config.toml
n_kv_head = 5
activation = "tanh_gelu"
positions = "rope"
tie_embeddings = false
parallel_block = true
init_std_qkv = 0.0185
optimizer = "muon_variant"
lr_mult_down = 3.0
lr_head = 0.00309
schedule = "wsd"
seq_len = 1024
MLP neurons of a small language model. Each row is named by its layer, matrix (up: input weights) and neuron, and shows model dimensions 426-639. Each number is 500 + 40 x the weight over its row's rms, rounded and kept within 0 to 999. Numbers have three digits each.
A block is one neuron, or neurons of one layer that tend to fire together. After each block is what it responds to, as a language model described it from the Wikipedia text at the highest values.

L5.up829:495543494493530506485508482484507536473543438554496543512477545485470479552479504574470579499499513517506494513480471464524530496529459505511575528476461441531497507439532527543545557531472497512493479498453479550440656465472441459472587507485489544422401480525587503557494456444505527592547487503533550546493507583500545549501499417507526478504482469495489632514540476468522465458531537510509478534486478550423462513473500531596495527535520502524525464542603411456462522487532423502524493446469458473520475509498541498471542519528510498534487501502525488472488436474493502476508526505494476492564573527527431516518432467519528490532538539480
L5.up854:518506493525497486442478489440576478525509536557519563492402501473457423497549476511572536553588526528499518502552464487514564500507453512551460591437488564517497424496458487542525485535581497423441451404468527482444487493502566541506425523542480474500567521545516574498516474512538509467476445540484509513496479451471469459470495470490540433495486439552603514524500485413534472435519534443524525481494503524479478501531414508477486527445579514474497514525472505472588491512468556490434511470522482512533498483559519523506460516499523483442557504497553525551465547544454516507510432526541576539509510472611542505486496450481497466480488477446
L5.up865:445459506479500516505441536508531471484511434526468496469501490540518518478494529540478557528572509539536526575520503505528491497610532467524488536518507516505502474446478452528477530472619514537500515594517525512529460439532495470559489512492474525481496494451514528542493563484493496512489528430442429525538565473495441480504495478465526488511543448512471556488499501470497410487574501527497503558504534429471491447482449562513500463544497446409485487490572455489534536547488574519554470404486521505482536456535471541509463507572483446466504466513487528517563480570537454558533507467466482559544527506457447493489497485442502502466483503561
L5.up992:497523498503501540546482479476490485500482494452490495467498501519539538453500562455481574495442506520505556505441445493470483514487479552484455475417548562547544438540507437520531495517537502506504499494503420588558518501522512442448459474613473465538521559481496478477490464481484439476544475478507488514526556494523474493527500397535501445488508473528544501517590455492462425472459455526475487472525497503516473492518541466497562488513532464512479493562477472572595526517529511513501550481487469555491509503531524543480470518479555472481507535502369499494530503528528509496494535513487542563552581529498521503447504458502459448434505486525
L5.up1532:468518528592512457537455488500484480528546404505456512503425476546434441561475514484526522514493584534478517518493482517488499504557512522551530487479491432551469518475521445509492454488464549449492573489472475539484480443562521508544452541546442519533568482480550512535485430398498549504490540564456491539559541467509442413471457513529592468552476531584559528531528566505484481464477523568485499485483525506378451510445523537482463498496534511430543535491546522507469496522492447481562392486525437537533575432468556481493463470550426466454536507486509476521490429433434453536498519518503546516480454543541492510517527504539488489486549496436
L5.up1535:448442481511553503444504572456522531540552525445426510489438462485530547488502483395483493589456545548488535481559490539484478422512482485472420493538547454508506466500523445513515545504522506487517562553506505481429448494504493499486434515488485492476432472594497590521582574526490504559535565483452573496548468516503468490611469466478482487470565463529428553505552540541520514525501509500477538464572511509451543445504495458493528531551513505419517512587643470451486473522499535480565429486494561478515543435510496487499552522501504481486452454529522460526563477517550484502542460527419491547538559510500551480559465466475489451478602517524
L5.up1744:510488500473558533536486539490528463537541426458520493491524514507574507461512481504522505430579545460482456474435497504469507542496548559495476520536489466520517483562544544532534552494492494510547498493529528483472538456548544420393489458538490465472492485549523546498509455487412452497534511515489522489522497492478506538543521530511584418501533517507499481542542513571471526507503498529491514455489583398520490448503530565468479445438559466475491472472521516511547507520536480541583469464464506487575494556490516522485498516529500501500525549509483532503482481456485526509441405539489485460561459502585491469435466455524488446473459492427
L5.up2230:532514526571487439583452522393570476477561475484459490440502484558533539515527549453514541503565490493510529526527428479465496509503493492511399509522413472472480474509519489590517508475465532516501505514433519461484520464535498536473483555535492517533431506455514494432502470446463550566489509455557524484489491501537507536523486465521506523506497516469473477504456531547508444481548494577495524553464516446536460409536437483555477521507580556385500469490515543535574463505454542443529540527471506512553562460459538530491515549469525502522538504483480503529482507453501488481520458563492434480476519546544469511492478421480437490456623449460
Description: Coordinating and or or joining two words, phrases or clauses mid-sentence, e.g. unfair and hostile, cold or stormy, third and advanced.

L5.up114:493579483462514496509486563561487546533497407533482506467506595477476494497511485543507542545496601559483494477525478500473513558526522475537463631524450538454545409485495500502524494519456568482507618436475483447553514483499494528515467528478496510546449442534506516508510492502519551506467524458510461468452506498499398444459473464548590452583515533437579526500565475547549480431543491566468528494451478550467489435508480486458427394515480513479508496564481459500512479575546496548530495500506524439570480516514416497461539476468478486451543590523549515484488474494496557522562551520484546534447564480535523479599537456557471495545532533554
L5.up571:471564552444539586467441514552485501491448469626521543540461556536481514511554568459506549497523554592544551452517490557553423547524431438490489516540435497459522516428451487456447554455450505480502468429464551478550460455466391517556517468463553529521439525486404560583584509472436481442448460469453525478541539501517489551531517511462436556524510507511477512514486496500456463482504474537503487469488492520514521528492489462501528526509552506504495396540447502509434497497508443474586397507527507492517601519466489582496510491495481482488551526471525494463540506464519433426528521554410459458437498478495455487463482525536509481510560526529
L5.up586:532514565472573512448482482496559558445550539510547514534519481493488530529431532547531494544532529492577446515438516516481470585459467473444509632514502496495446481474494473524492504552474512516443453527500476480526495489475497484522525480431618424546508486469491466441472473517453498521489459471573433506482497465428460421545549529523496506486500526595506466521510506497470429477434487482516496450481520542519458532532511474489547528501513476494475465548447502499583547540469499462471441484461485487575460476554490404505463531559509508542466520538509474523589620570496569508432441481432497542484562475527508499514579463475459463508531473436
L5.up1199:509512458471479496509448525459458371514558557469496489551481478533487488546562476508560539512512532512462476533540481551437442533494553474523429521541474477515439528634494519501544464494531496526453482513479487521457488529569521480499507491475533471476480482465491611478524479471493492423430513559443458477497520591454584452534503490479470540486549537551561517521501489508443464509492539450455511503491496516530559604541451505536545490505468532507489450537482524489462455479509510493510453518544526517454405515524511489550478546485498548492502488477478480479529525484503523465480547503498403552519501483447513486514481432524517475457443528521
L5.up1538:541551585476510454534523527469441530440427528483512520458550528497508529543509490509517506504487467535446499505506473469495536513507543496465455511412525521491514553548446494507582474461578551513481520480467478452532575493498501533490522466516477535554471512461504448550436533478533500566536525468553485513481519619582510469448510468576564456481534503495454513564552513555484494513506503496415471501471423504506519446438489497540566525528515441576463457487455468500475519572466482562510501512476508535518520511550532501537515507528533489506447442516516499423483495442537478522483503493479516499486543416497477529552517490461487500511505505477
L5.up1815:498510572510575506459530491469518529458515469526604461515546530451497601464462489565451550492578520506419479480489500505526484488536573480497514497503474533543514512492519471454478513470431500509533530534550509534548549483527487482541526570500569450514496526534466520479497464457543531521510494425542459482461531506491574430529511481474525556475539450540538443548445476548503479504545477387503514490507489521439477521501426508486529473516506472549491544520500467460472583560528515535478465551428484418486439527563494495503495509566489486509565547529497505461506522445493479544543482490505473515491508470529538477487547412496475486445481494496
L5.up1944:482575488481412466475534466552513442522559499539504497518527488512449522507494522493585502443554608517537589494532497517502474423501499481547471512502571522498525496435475473457532530490504510439457468499555542492466556508506431526526565440490503504429510444429409491472527498560534447559484519486515500502543501522505489475531527436519538487514557540545484499529479498456443463562511505460466533558599561531476502476502463450554549507495455478460471442510469472479450578491507507515513547514581470540505466506555574486442537496497473519494524533543563468465507441532521470527452467474541501511461505507463470545488500522437468490455500582478
L5.up2185:537453515482526448499517528518510490519497512548490548447495575531504533566518465500538487494536455522496469461542547476512460572473497481480490467490477551469525478522545494515558460431480510492500528489452541509486559512482460555438526490526508500525447529497476520568453496507515432496568480445508563544471577550505540560525484468496579543519547447513464520507440535570454527491440421477561502504489437518485471488483540465540527463563555479587507376500511517539435557415490506500442473499523447469493559420507481473552476449547536447488467472519591484496357533473589568489515510560538503548492507474495508493582566426504499462499522505494
Description: Second or later token of multiword connectives opening a clause, such as In contrast, On the other hand, In addition, Due to, As of.

L2.up1293:553518442507473482517535539490519477531513599587445505524476502461446445503454532409483453438478495446550470499521501440530480511510431505501485478441463516475468497515503487542484517478551473491485478597472523427490510459462487479554459517532512466416498475536520484504453427443522519513467544499530513454489444490486469567494542471512468463477472500544510502472484503539463550430421485476445529448458532546514495493478450531582438488506558506502600535525516468565464519522551522534572503595481461476514537502510487505442504438489486449488574520532451395541460394501471529478460549496494513502466489482541512465463531437497498489490569402575
Description: Mostly the conjunction and (plus commas and semicolons) joining two nouns or clauses, as in actor and comedian, bow and arrow, 50.7% male and 49.3% female.

L3.up417:599541491481551558468525542475470496565547496482487523516464533536503518524561453447510500470496492518503473503496561526473552554467580466493484472490454474511514457554428507495487503486459488475476444489537460546457532471517555519526537619454474432530510476594546462493516542507512560484426532540428476481509470528573507453537555524447502493537571534509571484529515492406515508470505502510551470474559535500488570496530322509524544481502473524424496511532513502498561529461449522520504467483570462492483531504541495491514540483536492442520513483500480464497498435494422603567470515483409480501611438474466472476423492561565532568544415480458
L3.up1481:568529508488567495563558572505562457469514479449477519490481485526532508460495516436443533537438489535462412572481524478443507519617520508397479490504471432449491528453444527539496542544541516552461526524592471518481480561465533455484515466482557541577470532477549484541474540566531474483551480466467533467483556539537538470464555534394481463446460536524479481513453525520544530536473493613464497485473537549511504534439518464429516483477505554472528525513514488516439503506486499516561498490493484545441525536522492520482449504475535628496482416488484552493500539500407457514471468475531497505509533489403517526473450503463512527514505422439
L3.up1656:481551493443537443510443545465591500537535519542479515569509510524401445465522442483587459469514573541541451487495507479489504456471479535472478427478522474465467434494535482602466413524504517460481459499521483552527616442507467474466458497500536440483587456555480505496512486446512423576502517490472487457471502479451496532515507494501523491492504436513508456521462456507448521474503509502527496448531547524478570508492476497435572405454484578417545518468425474546551475530522465492527460547512505489526561436490474447469531547478498477530541452444539522501502465435415517464470482531462561519525522559501529528474505516540510503494514540584
L3.up1842:445543470518543547443544575475509483616469521462474533480539499524447529446519531470455497453508478426524486498493492574489473483482443516525474538483448527453517503505510475586449527473504547503462488470488510426523529540551526473482531562468541419435528502575579464518500581428490504469509507474546541465508467522562531534521514534407553443462545492512509492482508470413501546425460519500444496529479495487462510570581517481508487499522475443498474508626551501521505491506513531544507555501427515476506538507514475428493511489414568436583494487532539527501500427490527524473546487537465503516549420463510455483432469481451578537506460471530
L3.up2253:531430458525439460494519569430482478523551492484459482544474499523500573517477489429556503514522458466486442488459424482481512532509521450458474520481462588485513478503504559492530496488530479472454470521453530529437497471506532573459495457512540462413491428554538504493527557544478493546456432553473525466462428575540490508603562501481520493499568490467457480559506418511530515562562502464585470439446552514534535471535457496459501470411568516528509496516563477542519456502496489470497537501460448514539421600522486498440497498472564536519519532497453535470499458531518472525532551497485552481476484544486487549493482515513540548538440538535
L3.up2299:532484542493517529459554523509531478476519554509444540450514470516513523509440493478517528458534509483486457452464494581494410500493495515493501451434504465569497446474506449486502399519466527534558466551494475494476521512527410495556469511489515444447520482419440475513482491535435500414495510497506516547559488500481535541481501468462430479550487506501450518501457480427513526555448537491466542451518534530519494509511523559487535503503484530494467520601489498521479432466461518490544451520543518452535529485475461533444459519528510488390572485536492527517476548482545543433523459527528521484535475496471565506493492576460539510464547445467
L3.up2460:402507506486431475460552526468567481484480479561524507502451494443543478537480482431484513579421496526520438510467424518461481558572483556452533431422533535456475528453509559552518502465604469493507500499540603536503542498523473509502535417504584484487522485502535534462516491472549461536527516436462460556490512560512530482517578468485578468482560517553499465418524514509448486531538479543469462522617503479571447523438529551531499471457462546420564499499578469460522474505480507517511496443518586483461533449545500515527563445478447527428506434528543521479458519535430592530521487626504558465478459520487510516504446440435527531501624496542
L3.up2525:502579495518522521482538490513497460491599492474528488455505482503472572439483484528406503503485509491522480441531541498489499510480518464452491435499503486504553472494562507493528477489515490548455581564498389476480486508528524493477469533494530450513457509495542485481488508498506480502526447567483517467563528485542494520543462431456523417501498564500489536564527502420526430531460487546504569506487587500447493520566464474373498516430468473478488554522618502509485505551484548461571550478489462588534481423432399513460508518530500545414493494532446543536439545471503539480511484457509577494528440479503468574416476559543463470548486481512
Description: The coordinator "and" (also "&", commas, "or") before the last item of a list, especially occupation lists in biographies, like "writer and philosopher" or "manager and former player".

L3.up497:503477510544511509471496519453495477457510522554498504503476538491470540500493483546563477519484460528484500531512466507469448530486562541447521483535504485573503525441501524508497514538488475550458525556516476521452474551584527508565573435548588532514498509437462535502512454459446460476516506495467549503505504533518481408578525475452501521454485538434487507485535526429544536584541386535418591458522475502577542510506487555452446471537542493469588479520435410561509510533540518485528491479567510447488469506617629492475511531529599457500498488493481560547528559455526513502483486503454542517500469503460553520551496523498447482562523508470
L3.up679:543590498443516505507525534438489432517571485559570504533455510479487525451561508503457548488577574444445520598510490473489447567541469511503487466522457455548494523482450496454505533533479475505446446478569499468462446513544432549471486537492584509528516461451458533451530431506501509472518541519486429484421464503440455543524509500488508522566531499545484473496509490503439496498553491557496452479510506566529488493473468473510528488456556494549460442505510445571502503504482467512473524453578416496495501517461530464441557557506582512518463450454454529552516499513532526460484482579502420577501460510443504528468530442482481487412536503551
L3.up972:534545540529570456515552501486466525476507442520529559460543524497508432480503451483489518466500538509514534526543529561474464526548488470614516502477564456518467473480423497460558529521450561504438512523483514465415483433500482506454439500492546522480554425517519484446531467462512460596567559517472447584494549580521509491534539527485607613502467438535504470521494451505538520428492475473505530510504466505505476481508460486478531518539516464544483530532503510483445437488511508487497484507530465478511426457485498498497511576536517450442450510460473556554518454487503527469522515460437446532481507526543571485531554499582501471484529518547
L3.up1457:457524481466526494473493444491575405498528471562480485488486560542418501514502544482514500572559548502455436528551522512450495605599552494484501517528551472570524493508459505452505479501462538508462482445538538508420505498515459502507537431482504523469535463469473553414493487441498510542509484475483505523492460506549493435584597497561535521522470474512518488556563525409468475473517471529489486546546477525591551485508497488529445548514502460476566538600507502485493443524454479531536502498539420448507402473470542456474452498539579460524503519472497487574590591504511555468426500541450456544459538449484561514466518451482491544444521489516
L3.up1609:514525530436507519506481539441473505454422550533531475484520480536526498493523503461507542568532501514545462533483525500537532531499476549455566454506492504503509514551443505525485478446505511544468540555503483470497450504527433451503487495510522499508553490516509436469592464379543484493499550514538525476516464530518456510580511468450555450511534554569539502533459540545483455509494498485513446423469449488402546506472494457523525457536503476516530482536500505487540530549488471494499506523501509472547524536487506512562485571535511454500472517402436537524440638524555542391445484521462507502528490485426550540523492508437470469480449516530
L3.up2037:506551499401500465538510489468575534500551499557453476524487503568474448501524515491522502450512581514512543554556532420492466514523513532534530437517593460469467443497466469450483492508480532472450448452534498483475479463520474534534518483495506457473561472469471557511500497427545515490528493528484476511504475541505474545656555515497543523595462475555503457500555485456456494525537487537420499525543454539551493501468436494584539511516547525553558497566491465472457439505519463404492517511508438462510496504506516469479533559541522418502497490400437455534494529477537490469508545503431483485532516551536520534467582440466479498530515457587
L3.up2090:434486504498485420406496530381489443538472545597500568509479508500459445573545546524580446556526510535457536489568465517519460564506498532532560535487534443493515464467518464440549527514483429520409583485499545443536461525581497444493461464541489523488508504501525509480568561430509537561460475506468494517483449514561508485550566523486591550482474472547494494569557409471560467488545478475411589475495520543548547539442538517533460521538588526493616561521473535482519429522465478497576499514491514489528467482485528490565553522553562465436492537427509509534551514450491504462476472528484481551523498505448561572562525458486509490472488483489
L3.up2559:516495519545488572403458546503595486502486434541502480477528520541501438438527541522477533576531570460596484527502472544484508554528522466512484426512459459495540481524413495467488499494458469502437470499485557523497451500478407634471454506443457558549554385383405491482522515466506428535534510478474549494522494488560508541599497517522546540465563501529504521507582536538498518478580495491517473492485477580503517506466462441517467532512513516434528526516479470510458548522492493432491533448546488460483475522479537502499464601519531444435512523472487503497500544507543495446471525530417481519449505395509554536528501496442520503471518480555
Description: Prepositions and subordinators that begin an adverbial phrase right after a comma, and, that or because, such as "while in", "because at", "and by 1902".

L2.up2517:469554514497539487469520477523462480501447495462506493505440473464484447505531523546362490570555577571485506496572461469545499538465429519453524533579484479520530504524533435536511503446465472515453540473617426457508535435504558526500501519497475495503520566471544505482605548490470498573470518484489405527491509486493544426494488414512435442503524531489535543547473571511407501459497507463574450516565528427434502496528518496544507535464467542512521522544538510481565595556503481488499478554494472534506502507520483550514544452493510452517512607514525428460486479561465537516593631432471476460487528521514450442484513454498555485463509505615
Description: Tokens completing fixed phrases after a preposition (in favor of, as well as, in terms of, known as) or finishing split words (g-one, In-itially, acquain-ted).